From a checkpoint of a small transformer trained on Wikipedia.
Size: 16 layers, width 320, 5 heads of 64, MLP 640 GELU, vocabulary 8192, 18.4M parameters.
Training: a variant of Adam for these matrices, 554M tokens, 4224 steps.
MLP neurons of a small language model. Each row is named by its layer, matrix (up: input weights; down: output weights) and neuron, and shows model dimensions 192-287. Each number is 128 + 24 x the weight over its row's rms, rounded and kept within 0 to 255.
Before each neuron's rows, "fires before" lists the tokens most often just after its 100 highest values on Wikipedia text that the model never trained on; "fires after" lists the tokens most often just before its 100 highest values on Wikipedia text that the model never trained on. A number after a token or word is its count.

fires before: "," 40, " |" 21, ")" 4
fires after: "–" 18, " January" 12, " St" 12, " February" 7, " March" 7, " October" 6
L7.up175 [125 146 105 133 142 122  65 123 191  74 154 122 128 140 149 110 130 190  92 115 127 111 145 141 124 108  80 106  86 110 135 125 121 143 138 122 129 140 141 130 116 110 106 146 134 117 121 123 148 177 150 167 121 111 125 127 111 126 150 159  93 174 166 153 152  71 126 136 122 134 170 159 117 161 111 111 168 137 135 121 173 119 145 142 135 142 122 130 147 116 123 141 122 120 150 128]
L7.down175 [104 147 174 135 163  97 179 148 102 126 103 103 110 101  86 110 132  70 141 190 124 117 123 137 143 124 134  73  82 111 138 131 145 111 102 107 126 131 111 126 121 150 149 125 138  95 125 123 129 113 136 100 113 121 141 143 121 120 119 125 132  86 113 113 145 164 105 114 151 100 137  93 152 120 102 127 111 145 140 176 118 167 130  84 163 115 117 158 145 129 129 161 129 176 131  94]

fires before: " 5" 14, " 4" 11, " 10" 11, " 8" 9, " 9" 8, " 6" 5
fires after: "\n" 51, "|" 4, "nes" 4, " O" 4
L13.up454 [165  78 124 158 141 136 137 157 166 124  87 107 133 146 175 164 110 117 111 116 123  93 142 113 121 152  91 128 111 130 153 119 112 131 149  92 112 126 151 119 161 108 173 166 158 153 146 159 145  89 142  97 177  92 150 114 111 142 130 171  83 121 123 113 141 121 137 128 144 101 105 120 116 107 167 107 127 130 132 116  88 130 162 108 124  90 116  78 205 138 150 142 121 131 115 143]
L13.down454 [130 188 143 140 183 104  95 103 149 101 125 140 153 139 168 150 130 124 107 115 121 138  73 154 100 167 138 130 169 123 133 128  93 105 116 159 132 121 119 181 118 137 117 132 155 126 123 123 152 192 146 133 132 134  97 108 108 124 147  99 173  84 138 132 105  85 165  95 142 112 183 110 153 140 138  97  99  90 100 164 138 111  77  74 149 134 170 130  50 110 130 145 157 177 118 142]

fires before: " of" 56
fires after: " the" 58
L13.up347 [143 118 135  96 148  91 108 118 152 114 171 154 155 121 171  62 124 165 117 127 146 137 123 100 144 103 156 148 104 144 156 131 138 111 128 143 147 144 162 133 131 134 165 160 108 109 106 134  99 117 129 127 125 154 100 142 171 113 123 148  97 111  86 126 145 127 109 124 122 146 173 121  78 146 157 123 159 114 164 133 117 149 138 110 141 122 118  89 121 116  54 131 169 172 190 156]
L13.down347 [ 81 131 101 156 111 137 118 124 110 115 133 135 131 181  85 182 103 116 118 123 142  94 139 123 114 107 108 131 122 132 134  91 105 173 119 122 136 152 158 134 207 122  99 133 149  92 119 105 111 154 141 142 108 127 115  94  64 144 136 120 140  85 186 158 151 147  92 163 138 121 123 131 126 138  67 106 139 147 148 166 128 127 150 151 162 125 110 113  83 163 139 144 135 132 131 156]

fires before: "|" 52
fires after: " |" 31, "|" 27, "\n" 11, " (" 7
L13.up30 [117  90 160 144  75 136 150 134 142 105 132 157 127 146 146  72 105 104 134 126  74 128 117 110 143  80 142 147 120 128 120 122 105 142 115 116 121 137 114 135 139 134  97 160 137 156 134 131 167 116 144 143 108 154 151 111 105  98 121  84 197  89 170 137  89 123 104 104  90 124  96 153 104 130 124 107 139 150  99 123 149 131 184 126 121 138 149 123 100 113 136 189  72 114 113 113]
L13.down30 [130 174 122 153 160 100 129 163 142 151 126 118 115 124 144 136  90 151 124 119 171  92 142 130 161 126 123 138 148 136 132 168 133 134 139 147 132 100 118 127 143 143 142 140 111 115 131 134 129  97 141 120 143 145 124 116 116 117 125 115 107 123 123 156 155 143 130 126 120  99 129 130  79 146 123  87 100 119 168 118 135 155 116 155 186 136 160 115 112 126 127  75 112 151 162 108]

fires before: "-" 87
fires after: "|" 87
L7.up144 [186 116 143 151 158 113 157 131 110 113 133 121 190 144 109 122 133  95 129 108 108 107 148 113 133 132 135 143  93 121 132 138 123 142 114  76 138 104 146 112 111 138 141  92 142 119 123 172  93 131 103 102  91 133 135  51 107 127 121 190  77 106 108 127 146 123 135 145 114 123  71 149 105 124 126 123 119 131 117 146 161 134 157 135 123 109 157 110 141 119 156 156 143  89 155  94]
L7.down144 [106 177 126 148 107 102 111 164 146 116 109 124 147 100 133 134 112 127 126 180 131 103 136 116 150 122 113 135 146 161 114 120 171 145 137 190 125 123 128 160 140 106 133 151 121  90 156 145 155 128 152 165 129 125 118 122  81 112 144 124 151 129 134 102 107 139 139 111 140 178 121  84 116 173  97 118 122 112 113  82 143 105 157 128 123 117 101 145 114  69 118 174 109 113  99 165]

fires before: " |" 42, "born" 4, "und" 4
fires after: " |" 30, "|" 11, " New" 5, "1970" 4, " ESPN" 4
L6.up340 [ 90 181 132 179 112 102 130 132 135  97 153 131 204 124 130 126 145 141 159 104 171 134  87 144 151 126 139 157 129  95 128 100  89  97 134 148 125 130 119 173 162 110 129 123  53 112 115 127  93 124 104  97 117 125 178 147 152 118 119 103 121 116 100 138 119  95 129 126 119 148 117 107  95 126 112  93 186 124 148 134 116 123 135  86 127 106 134 149 141 107 112 127 118 142 142 114]
L6.down340 [133  99 122 116 159 163 114 135 118 106 133 110 113 162 143 104 118 105 111 121 108 159 135 108 131 147 101 114 120 122 116 149 186 166  97 102 108 150  93  97  99 138 100 134 120 111  83 159 156 115 173 156 101 135 132 110 133 140 154 107 166 106 144  94 127 130 152 128 118 139 123 108 166 123 158 197 147 139  96  83 136 133 165  98 157 132 150 133 113  69 133 135 148 134 124 114]

fires before: "," 80, " he" 4, " the" 4
fires after: " In" 18, "," 15, " November" 7, " March" 7, "In" 7, " January" 6
L7.up113 [167  92 118  94 131 122 161 130 193 162 170 150  85 130 105 149 135 137 127 143 114  83 155 167 126 123 131 101 167 119 127 107 114 128 131 114 108 144 145 130 137 114 113 145 129 140 145 131 125  96 132 124 129 132 171  89 100 138 126 187 142 131 147 142 149 158 151 143 149 124 138 131 135 140 124 100 193 142 109 145 131 138 151 131 144 132 152 136 175 105 170 193 100 101 132 115]
L7.down113 [ 99 121 121 135 148 122 130 132  93 142 112 143 150  95 139 160  90 116 104 117 148 152 135 131 141 120 149 139 115 119 124 171 129 135 132 145 111 147  90  80 117 132 128  94 134 124 163 122 148 150 105 132 108 160 127 199 134 127 110  73 149 125 103 122 121 147 119 117 151 150  65 117 136 125 128 147 130 113 160 126  80 141 141 161 154 126 127  83 115 127 137 131 154 139 139 138]

fires before: "-" 41, "|" 20, "les" 4
fires after: "-" 39, "|" 22, " hur" 4, " |" 4
L13.up354 [ 93  96 117 188 140  97 102  92 139 136 145 126 119 138 123 105 154 170 151 128 174 125 137 130 131 153 180 151 136 185 130 113 102  98 123 133 141 153 158 149 138 125 111 154  99 138 124 185 129 148 147 164 139 115 168 124 136 120 120 137 143 191 100 127  73 144  96 120 148 102 106 120 116  93 113 136 125 122 161 113 174 138 147 106 125 106 120 122 111 139 157 144 102 142 134 102]
L13.down354 [155 152 111  91 154 164 104  79 122 173 168 137 130 120  87 134 140 139 134 163 119 159 146  88 118 116 136 119 106  98 160  68 129 135 133 114 146 127 145 113 138 108 134 126 141 138 122  92 106 103 185 162 135 129  88 164  97 133 113  86 157 101 115 132 148 125 131 136 124 106  76 163 164 133 119 116 123 162 121 101 114 113 144 162 161 149 158 152 160  87 187 170 181 200 112 111]

fires before: "-" 59, "\n" 12
fires after: "-" 69, ")" 12
L6.up295 [155 174  99 123 129 137 125 130 118 126 146 107 115 103 146 118 120 144 110 124 148 121 143 101 132  96 123  95 127 127 129  87 138 127 120 120 183 103 128 162 177 152 108 150 145 142 123 160 115 128 144 129 163 102 155 141 115 124 124 118 139  99 176 138 133  97 156 122 118 138 114 114 133 134 191 119 116 103 144 118 159 136 132 108 156  82 104 127 110  68 141 101  87  80 122 168]
L6.down295 [ 80 161 102 140 140  66 120 143 136 123 135 121 173 166 140  95 125 118 137 201 152  86 101 119 118 144 147 181 155 121 139 179 117 145 141 138 119 109 132 163 109  67 113 128  95 150 136  79 129 111 132 133 124 149  99 111 154 120 102 160  83 112 123 133 106 114 155 126 139 129 119 131 136 121 155 154 137 115 142 143 117 132 117 152 139 184  96 125 149 124 126 112 131 142 137 161]

fires before: "\n" 43, "  " 11, " 11" 7
fires after: "  " 93, "-" 4
L2.up267 [116 106 135 140 124 120 158 149 115  87 100  96 135 117 164  95  89 138 112 123 123 142  93 141 142 136 120 127 140 136  98 130 137 155 117 121 170 108  99 106 144 107 162 142 116 131 172 110 177 112  94 157 117 106 135 153 137 157 107 124 130  99 181  87 137 184  83 143  97  98 152 107 133 140 155 142 143 132 105 150 134 141 106  94 152 129  78 135 157 121  75 156 120 111 143 133]
L2.down267 [138 145 106 122 132 124 118  92 175 135 148 148 128 124 131 135 132 116 118 122 152 148 174 103 123  91 123  94 100 130 141 105 130 182 131 155  75  96 131 144 102 131  90 130 122 130 128 150 130 113 182  82 138 144 137 147 109 110  88 168  98 145  97 141 113  73 169 143 163 142 110 103  98 131 114 135 119 119 131 124 165 164 125 160 124 140 142 114 153 107 137 104 176 152 126 111]

fires before: " 0" 16, " 1" 10, " 3" 9, " 2" 9, " 7" 5, " 10" 5
fires after: " 2" 17, " 3" 12, " 1" 9, " 10" 8, " 8" 6, " 7" 5
L2.up30 [119  96 155  99 138 117 157 108 218 104 133 113 158 113 123 142 138  91 114 106 121 158 111  67 140 160 145 130 122 106 156 138 117 131 158 164 119 157 157  85 124 115 101 138 141  68  91 167 118 153 143 128 140 151 167  85 182 127 109 130 141 113 118 114 121 134 127 114 114 141 128  77 147 140 124 113 134 151 158 105 126 154 109 132 149 197 131 127 151 126  96 140 127 156 148  98]
L2.down30 [104 118 104 176 129 130 119 147 127 139  97 114 113 111 158 138 149 118 143 148 109 129 146 111 140 113 132 139  65 117 148 117 128 104 122 135 105 131 107 166 115 146 174 156 112 148 123 115  88 123 103 107 129 113 150 116  99 110 100 152 118 130 116 165 106 113 139 119 131 141 106 132 126 141 132 164 137 111 110 146 155 142 146 149 130 120 126  97 107 155 152 117 140 136  91 169]

fires before: "\n" 57, "  " 9, "us" 4
fires after: "  " 64, "\"" 4, " term" 4
L7.up388 [180  94 117 128 173 143 128 123 105 154 159 118 113 126 135 141 103 134 106  78 132 143 119 162  94 125 153 108 114 152 122 119 129 140  96  94 123 109 134  93 142 136 134 122 126 135 133 134 123 119 114 142 168 167 126 147  99 138 137 133 176 116 178 127 101 101 151 124 169 143 157 136 118 156 161 175  90 152 148 191 106 147 127  97 128 131 152 133 174 155 168 127  87  94 139 131]
L7.down388 [134 147 129 126 129 129 141 185 104 146 126 176 139 113 119 160 151 155 135 148 141 149 178 111  99 124 112 148 152 130 113 134 150 119 128 158 142 103 133 163  95 125 127 101 155 128 133 156 136 132 100 122 101 152 128 147 175 101 162 120 121 117  66 148 159 130  85 127  93 117 137 111 163  99 125 123 142 134 112 102 129 102 116 112 134 117 166  89 120 122 168 136 136 148 113 149]

fires before: "|" 81
fires after: "|" 44, " |" 38, "." 4
L13.up197 [148 109 165 122 116 107 136 184 126 135 106 171 137 145 133 129 139 123 118 138 128 134 133 137 119 130 110 159 140 110 114 138 160 137 128  97 125 159 147 122  94 184 114 133 137  95 116 113 153 112 124  99 133 148 137 103 125 101 115 135 121 125 121  78 129  92 110 109 135 108 143 143 108 109 122 103 119 156 105 151 121 155 148 108 111 160 153 132 129 129 143 166 117 139 159  65]
L13.down197 [112 153 141 141 123 148 114 130 127 116 160 141 157  95 130 130 112 134 135 131 139 113 156 129 100 143 126 124  91 156 121  85 174 108 104 116 106  91 135 112 129 146 165 140 135 123 140 119  90 135 182 133 159 128 103 148  88 151 149 120 153 120 157 169 143 140  96 100 148 121 141  87 116 130 143 106 125 116 153 136 153 129 135 159 104 153 126 100  73 173 114  78 143 138 114 153]

fires before: " |" 52, "|" 20, ";" 7, "N" 4
fires after: " |" 77, ";" 6
L8.up170 [105 110 149 136 111 105 164 100 131 135 167 126 200 141 135 153 166 127 116 145 154 146 103 132 120 179 150 145 141 112 111 134 127 102 126 121 146 120 119 200 123 146 109 133 152  97 149 165  93 113 140 159 115 140 139 133  87 159 146 113 154 109 155 144 130 139 129  98 131 115 105 145  76 110 122  91 147 152 148 133 155 145 151  89 115 133 125 136 111 121 124 141 133 131 144 131]
L8.down170 [117 122 150 145 165 226 160 116 141  99 135 132 144 129  92 157 148 125 127 109 116 131 142  90 122 106 136 147 138  87 139 133 155 127 132 131 126 148 112 153 133 141 119  81 135  67  75 158 143 141 157 157 121 129 142 117 109 128 128 153 158 106 119 123 114 156 141  94 134 154  98 171 135 104 130 130 112 134 118  94 143 133 146  85 111 130 115 122 103 135 106 127 134 134 138 107]

fires before: "-" 79, "old" 5
fires after: "|" 60, "-" 20, "year" 5
L11.up520 [166 126 101 149 151 135 126 118 114  96 135 102 156 127 113 181 150 132 125 110 142 166 139 147 146  77 136 133 126 191 136 128 120 190 145 122 133 150 125 109 169 107  73  95 133 144 125 121 159 116 114 137 126 104 163 178 149  98 123 162 128 150 113 153 120 135 120 109  94 150 123 114 126 126  84 128 127 118 171 195 134 111 108 166 124 122 120 131 111  72 153 146 110  75 109 137]
L11.down520 [103 101 155 134  91 114 114 115 145 178 142 104 107 133 172 135 118 105 141 149 134 123 114 118 111 184 110 128 134  92  90 137 133 149  99 134 116 100 146 161 144 136 138 137 143 129 132 141 109 154 114  84 131 124 114 147 146 148 164  68 107 127 158 147  81 125  99 135 184 130 179 116 150 108 136 107 107 135 132 106 114 140 162 111 148 101 100 138 126  99  93 143 143 161 133 142]

fires before: "=" 22, "\n\n" 14, "\n" 14, "," 8, "X" 4
fires after: " =" 26, "=" 19, " D" 5
L11.up126 [127 150 108 137 116 169 154 150 115 136 154 126 109 131 142 119 146 172 169 106 163 187 140 110  93 131 118 137 131 149 108 136 106 166 174 121 127 105 141 171 149 100 135 109  94 135 151 112 135 145 154  84 125  94 121 129 128 103 148 154 130 107 163 166 113 164 117 118 122 145 149 129  84 175 149 144 128 128 160  94 178 103 149  79 178 151 107 128 154  99 126 108 140 154 141 120]
L11.down126 [ 89 140 110 111 154 122 128 123 135 126 128 118 144 116 144 126 169 134 117 133 149 178 147 147 135 133 138 124 161 163 136 112  94  97 102 130 122 151 129 181 127 131 121 139 144 112 104 139  99 127 110 142 155 112  98  73  81  64 114 153  84 134 107 112 140 115 141 116 144 124 142  96 116 121 109 147 127 174 131 168  94 142 114  81 153 110 111 152 103 112 145 114 138  97 107 113]

fires before: "-" 100
fires after: "-" 61, "|" 39
L6.up405 [155 129 123 119 103 153 164 109 133 153 109 133 125 133 124 131 106 168 113  92 149 115 181 110 116 150 141 113 138 114 156 143 103 131 101  82 114 131 115 133 112  87 110 141 104 116 149  99 122 161 130 105 105 151 131 119 164 125 174 113 149 125 122 152 157 145 115  86 122 112 145 111 132 102 130 161 122 121 136 150 132  92 152 130 113 161 131 123 107 100 121 158  72 108 131 126]
L6.down405 [139 112 193 154 144 172 141 154 127 150 129  98 162 144 109 139 182 121 117 174  97 143 135 142 156 136 142 132  93 134 138 101 170  63 140 131 136 126  97 120 100 147 104 131 135 120 138 181 141 117 143 119 152 121 122  91 130 166 134 101 135 117 122 118 174 104 102 111 125 112 125 155  90 135 124 120 120 150 142  80 153 189 129  99 121 146 139 107  82 132 129 122 131  96 148 133]

fires before: " |" 41, "3" 7, "on" 7, "%" 6, "6" 4
fires after: "." 33, "," 19, " |" 16, " Py" 7
L7.up499 [186 155 155 155 121 104 130  77 133 137 108 131 123  78 166 113 134 108 114 127  75 115 141 108 115 154 126 159 147 173 122 134  96 109 174 116  95 152 118 157 152 114 129 100 182 142 162 140 121 102 140 146 113 111 138 118 142 123 128 143 112 121 108 132 133 127 132 100 116 134 105 158  83 135 113 128 113 134 125 139 171 129 156 115 128 107 113 169 109 110 149 140 157 103 103 127]
L7.down499 [ 99 110 140  96 152 105 130 109 142 177 129 142 135 128 116 158 142  79 167 139 173 132 136 100  94 123 120  93 100 102  88  86 153 129 107 119 132 112 193  97  93 103 124 116 149 141 104 153 118  84 152  89 145 109 133 148 122 147 126 124 106  86  94 156 144 135 111 127 114 124 124 172 166 142 113 144 150 124 137 207 116 143 102 150 155 133 129 110 189 127 109 128 108 166 137 143]

fires before: "-" 45, " Got" 16, "|" 10, "re" 5
fires after: "-" 43, "\n" 16, "|" 12
L13.up14 [187  91 118 121 122  83 115 167 146 159 122 181 113 104 125 108 141 150 106  98 115 114 118 146 105 138 139 126 103 157 105 125  85 130 142 112 141 156 135 115  95 141 120 118  83  98 160 143 128 118 153 119 116 155 133 129 115 113 118 128 140 169 104 137 107  83  81  97 110 132 118 134 131 136  97 145 137 116 172 138 146 138 163 103 104 108 123 153 121 100 115 142 157  82 132 119]
L13.down14 [140 135 191 134 118 121 133 102 134 131  82 131 137 141 132 148 104 131 103 131 111 193 127 133 149 120 106  88 171 127  90 109 168 121 113 148 123  95 110  74  98 124 159 139 114 129 173  89 174 121 102 162 131 131 119 120 134 120 113 148 133 129 119 166 145 118 150 159  99 145 141 143 146 139 151  93 128 132 120 123  60 133 123 111 162 152 133 162 108 122 136 164  77 153  96 109]

fires before: "|" 73, "-" 22
fires after: "-" 95
L10.up501 [122 119 141 121 138 130 124 131 136  99 107 125 139 120 155 107  75 138 128 128 132 112 125 172 120 176 123 157 125 144 156 162 154 145 123 105 108  95  96 129 129 164 129  78 141 116 118 140 126 104 144  90 111 116 142 123 160  64  86 148 113 160  96 129  85 120 128 101 125 129 134 102 163 114 117 117 143 121 119 111 107 116 175 137  95 134 132 134  98  96 119 158 102 109 164 101]
L10.down501 [112 143 112 145 122 102 150 142  98 136  92 142 107 135 105 122 164 145 186 108 135 146 100 141 160 155 133 106 112 109  97 106 119 121 106 143 164 104 141 100 105 128 146 131 108 125 161 130 141 135  96  92 112 116 131 157 121 140 134 131 163  94 147 121 128 137 114 131 141 166 118 114 125 110 123 123 112 175 152 159  80 146 109  90 121  99 121 137 117 148 128 138  97 131 146 113]

fires before: "," 67, " |" 4
fires after: "In" 41, " In" 35, " 18" 6, " in" 4, "|" 4
L7.up460 [126 128 137 157 118 102 136 144 152 135 131 130 121 122 128 153 101 108 141 157 105  83 159 133 107 162 125 120 143 163 179 117  98 179 100 119 143 172 161 143 138  77 101  96 110 144 133 164 160 117 117 109 134  83 132 116 134 105 175 103 186 130  93  75 128 121 108 119  99 106 178 100 126 152  94  96 153 146 108  87 123 137 122 112 160 120 133 148 136 154 159 186 131 154 131 127]
L7.down460 [133 151 131  98 150 120 203 153  89 130 120 138 141 130  89 131  99 139 139 117 154 152 172 139  99 107 148 107 126 111  78 133  60 135 125 178 109 141  84 109 128 181 118 108 120 106 133 124 127 136 124 115  83 111 100 148 173 125 123 117 124 116 158 132 140 152 113 119 142 134 109 139 121 158 144 135 101  77  95 147 129 156  77 121 105 104 148 129 153 132 160  96 101 104 171 152]

fires before: "-" 34, "\n" 14, "." 11, " |" 5, "t" 4
fires after: "-" 52, "." 15, "le" 4
L6.up205 [115 110 111 140 130 127  99 188 105  95 108 119 158 154 150 159 141 128 128 132  96 179  82 152 142 148 167 143 113 127 114 122 109 165 168 119 155 135 137  92 133 180 143  74 118  89 163 135 177 132 150 159  92 161 116 101 138 120  78  82 123  71 117 134 141 124  60 191 125  97  99 133  83 135 107 133 145 145 109 134 118 120 112 131 138 142 114 143 115 157 101 154  90 119 137 120]
L6.down205 [152 116 109 126  85 120 129  84 127 155 167 133  98 110  99  99 159 124 128 140 137  92 148 106 136 112  92  94 103 157 132 144 117  81 118 147 177 127 160 145  92 153  90 151 110 152 107 114  91 132  92 102 132 109 129 142 123 167 179 154 130 170 132  96 157 116 168  69 129 141 151 175 160 129 111 160  96 129 104 120 128 181 149 132 127 111  88 124 152 138 120 119 189 110 122 142]

fires before: "," 48, "f" 4
fires after: "In" 28, " In" 20, " o" 7, " in" 5, " Ne" 4
L7.up168 [122 121 142 112  98 137 106  92 122 133 146 126 113 124 121 145 162 132 152 155 138 100  99 112  92 177 131 103 126 110 119 133  89 137 126 136 143 159 140 101 120 121 123  86 133  93 120 114  84 160 117 141 108 114 129 143 142 110 107 129 120  82  83 131 135 128 146  98 132  78 152 103 146 115  64  82 136 156 113 162  92 115 142 145 159 124 114 128 150 117  88 136 138 167 133  84]
L7.down168 [120  98  99 124 108 100 121 104 126 117 115 153  87 106 113  88  84 145 150 157 136 128 104 127 133  78 126 119 115 163 120 152 162 107 108 124 131 152 156 142 139  92 136 135  87 171 104  82 154  86 104 105 166 120 114  77 142 149 163 142 149 160 162 143  92 126 118  96  92 122 157 126 111 127 168 117  90 138 127 154 163 140 121  97 130 134 127 177 107 152 165 131 112 134 110 121]

fires before: "," 38, "." 25
fires after: " |" 41, "|" 11, ":" 7
L6.up227 [143 166 127 136 113 115 123 104  94  85 146 152 110 122 166 143 121 131 105  69 143 116 103 139 130 100  99 127 139 146 144 114 110 156 133 142 122 132 126  71  86 119 104 116 116 146 167 128 134 179 139 127 103 128 122 161 112 158 117 131 144 119  95  67 132 142 136  99 163 123 169 135 114 160 159 145 138 128  78 147 153 167  84 109 150 130 117 117 150 124 127 143 123 131 116  73]
L6.down227 [108 153 193 107 134 143  91 122 144  98  87 114 158 160 147 158 118 151 168 158  92 133  95 141 113 127 148 139  98 161 112 129 107 153 162 113  96 133 116 136  89 123 102 117 105 146 128  94 123 138 132 111 115 135 162 122  86 148 106 149 129 134 140 117 139 154 142 109  95 125 109  95 119 158 109 133 125 159  84 163 124 139 108 180 144 159 132 136 144 170  71 126 145 117  82 124]

fires before: "|" 75, "%" 4
fires after: "-" 82, " |" 5
L5.up116 [132 114 134 131 118 113 128 143 103  79 160 143 142 143 150  98 132 159 128 113 140 158 125 154 113 137 146 163 100 105 107 116 105 134 142 127 170 148 108 146 136 119 149 114 117 152 125 113 142 116 144 158 153 150  96 158  78 113 158  87 145 130 148 108  86 212 129 161  96 122 124 157 119 157 121 174 156 156 116 111 105  92 181 143 115 109 156  79 111 130 124 131  84 109 117 118]
L5.down116 [ 85 116 123 131 142 135 139  95 113 169 111 166 166 150  82 126 144 102 109 145 130 104 145 132 173 117 123 112 134 150 128  91 159 102 120 124 122 137 127 130 136 125 122 155 127 105 114 125 114 138 110 175 162 114 124  72 102  91 127 146 102 142 146 139 125  93 116 116 168 154 118 136 132 134 118  79 155 115 114 139 139 135 111 108 142 131 106 160 117 134 143 138 182 125 118 141]

fires before: "|" 87
fires after: "-" 88, " Al" 6
L5.up171 [ 90 116 140 148  92 118  85 117 141 113  89 113 137 138 122  96 138 132 108 161 149 149 116 159  99 138 145 115 122 150 165  84 137 145 119  85 102 144  94 120 125 130 146 122 148 169 142 158  97 129 134  86 107  72 100 128 103 126 132  89 120 125 164  91 139 165 100 130 175 107 129 141 148 112 127 126 111  92 121 118 171 155 116  67 138 140  85 144 132 132  77 136  90 127 120 160]
L5.down171 [169  97 117 141 143 137 130 161 136 113 138 101 107  92  88 104 127 135 123 122 112 105 129 124 131  97 129 129  93 151  97 116 123 111 140 149 156 107 164 122 105 125 142 130 120 106 148  93 134 118 126 176 157 160 171 135  92 142 161 162 128 128 114 135 172 116 129 148 109 137 164 121 130 123 115 125 125 110  90 169 146  96 150 167 161 144 148 120 132 128 172 103 187 146  85 101]

fires before: "=" 24, "\n" 17, "\n\n" 14, "," 4, ")" 4
fires after: "=" 48, " =" 9, "ki" 6, "-" 4, "S" 4
L3.up480 [131 121 151 137 120 146 138 148 105 101 160 122 120 149 121 132 127 126 127 156 151 125 115 128 105 104 136 125 130 159 132 123 126 141 173 124 161 168 135 103 146 149 121 125  86 144 170 100 148 112 151 176 114 133 128 155 131  84 126 131 122 155 145 142 153 155 118 187 144 138 109  99 115 163  99 127 153  94  93 120 164 104 110 151 156 112 122 145 164 109  92 161  94 136 136 155]
L3.down480 [135 116  82 119 143 128 133 120 140 148  88 149 146 165 146 111 138 189 130  92  96 127 156 136 126 163 141 121 147 120 114 123 113 114 128 188 101 103 108 133 109 109 124 132 123 100 150 151 114 128  96 102 144 114 135 134 157 176 142 158 118 111 124 141 129  97 115 100 140 141 134 149 166 110 133 130 122 153 132 126 126  90 143 134 122 138 146 126  81 126 156 129  75  91 135 123]